Weights of a small GPT-style language model, trained from scratch on English Wikipedia: 10 layers.
MLP neurons of a small language model. Each row is named by its layer, matrix (up: input weights) and neuron, and shows model dimensions 80-207. Each number is 128 + 24 x the weight over its row's rms, rounded and kept within 0 to 255. Numbers have three digits each.
Before each neuron's rows, "fires in" lists the words (lower case) most often at its 100 highest values on Wikipedia text that the model never trained on.

fires in: "same", "house", "see", "you", "year", "young"
L4.up862:144186085132112152109125127143147162142156146120126114119122140092129132102104178097109133091101128137115119171100122104141116152156126105144135123146128161135116097094133117121144125153102179131165115162157127136143187116125123151071136127132108106111150085127124095150091170126124138115125079132121115102129142126153116112102133153152153122116117134102122136116106097089125095140136

fires in: "the", "there", "utc", "w"
L2.up702:142155168103118113147153117091165114142099162099147131150107107170128125135092162192096144141100094140124123146124078128120143116133129126153101153113136151112130160113159180124141148132091123188127144129119112138098127139150125162113113106144159160128122148077105148140194121125145129117139106144156116133131115129090161124120105128123159145138082152164157098164134118126166156132144

fires in: "however", "over", "average", "overall", "several", "every"
L2.up267:133135108161117134093141114145105152120150178103141135145134128156107110159102109192106113132122134115104154152127151149109109095139126152133149128103126127108109077149073143146091129153114143146094153125078130131146158151111132157120115131110097166128077082134122151102136160153119148139132074112157125168136097164110115101134150119139131097118138120120075144095168146151122122136117

fires in: "high", "candidate", "home", "white", "came", "highway"
L4.up882:161156169150142078137121104091157144115161146105147105164132145131070116135144164143138133109114116130138112176141118100073110157122159134154139108170145160135139094127104086123086110122142097122144134131120122161128064181152115140141083093125070153139152130084140147103156162169135131164145094157099117120139119138124125120123085116138073122157173082153145086113151092118161136173136

fires in: "became", "new", "appointed", "become", "now", "its"
L4.up353:149110119132138132167084121095111090138150160159140138106148114127140110124098144107134134100140113127082097134175139183145108135154113126124133124100148195127152128103104126115131154148165111106162127141121140100171158151123136122137100106146143137116130123150111147126110110161130124130122126113163130131131122159072134141106106131133111118144135150134090103102115116125131103139110

fires in: "two", "three", "number", "one", "third", "night"
L6.up284:132090139142176128139109086125141124131115099204124105131087132134129100184066124147085136156112124157154122120131144148135134103129124149141141117153154084118121069135154122155104160134099120112168112084153071144092139118147135109109140111104104106105148136107119103099109136199115146129120132111119117153138126164148144131159102150084081123139136122147128102126120074144117140134139

fires in: "february", "june", "july", "january"
L4.up434:130090110173112137119164149095110129153127157151115151160123135109115174092123124100098116105098116120193121128102118098147168148150146107134127146173141121112172134153166090106116170097153137092150139133131138143097171184157124110117137133107115117123167116108131134127115134139108132115169160138122090088145121113130162108093105149164124148135168103133142118096152164160107075093109

fires in: "school", "born"
L2.up732:159128137171120139139138123142142100078114109105169121147117135160154163121160189068145145139131126120130170133124135144074127097113125137154095097145137139111195155136101143159163139129092155086105150117127102131088121086093130107167120136093115146118105123146109133148139123148153139134155142101095173152100131135150121142084112087118145133122096138105142136100157146152134119076092

fires in: "school", "season", "university", "team"
L2.up35:126105112165119119122161130141199095123110101089110150135151068100122121087107119152135136102103126112141133131102135154080113137101115112135120137154114091167143108114108121139147102172137155088154158119109136149156099161176147091157165151108091152091133131144136124094107132117126123124136151122149146123110159152136100126143150114126144148163124138128195160056123156112136097138146

fires in: "league", "national", "club", "final", "finals", "world"
L2.up92:148098155117127152135131112112140126124138142090139143133107127122168149147128170130152123092151119141144099116154159114152087124078155136095095082133087128152136095170142135117120125145102164128165096136115089144109135136109094108115151164162157141119110164102138171111130150157117166134151159118114155123096130159170105126073120105125144146139145131144132112136116126124134126150131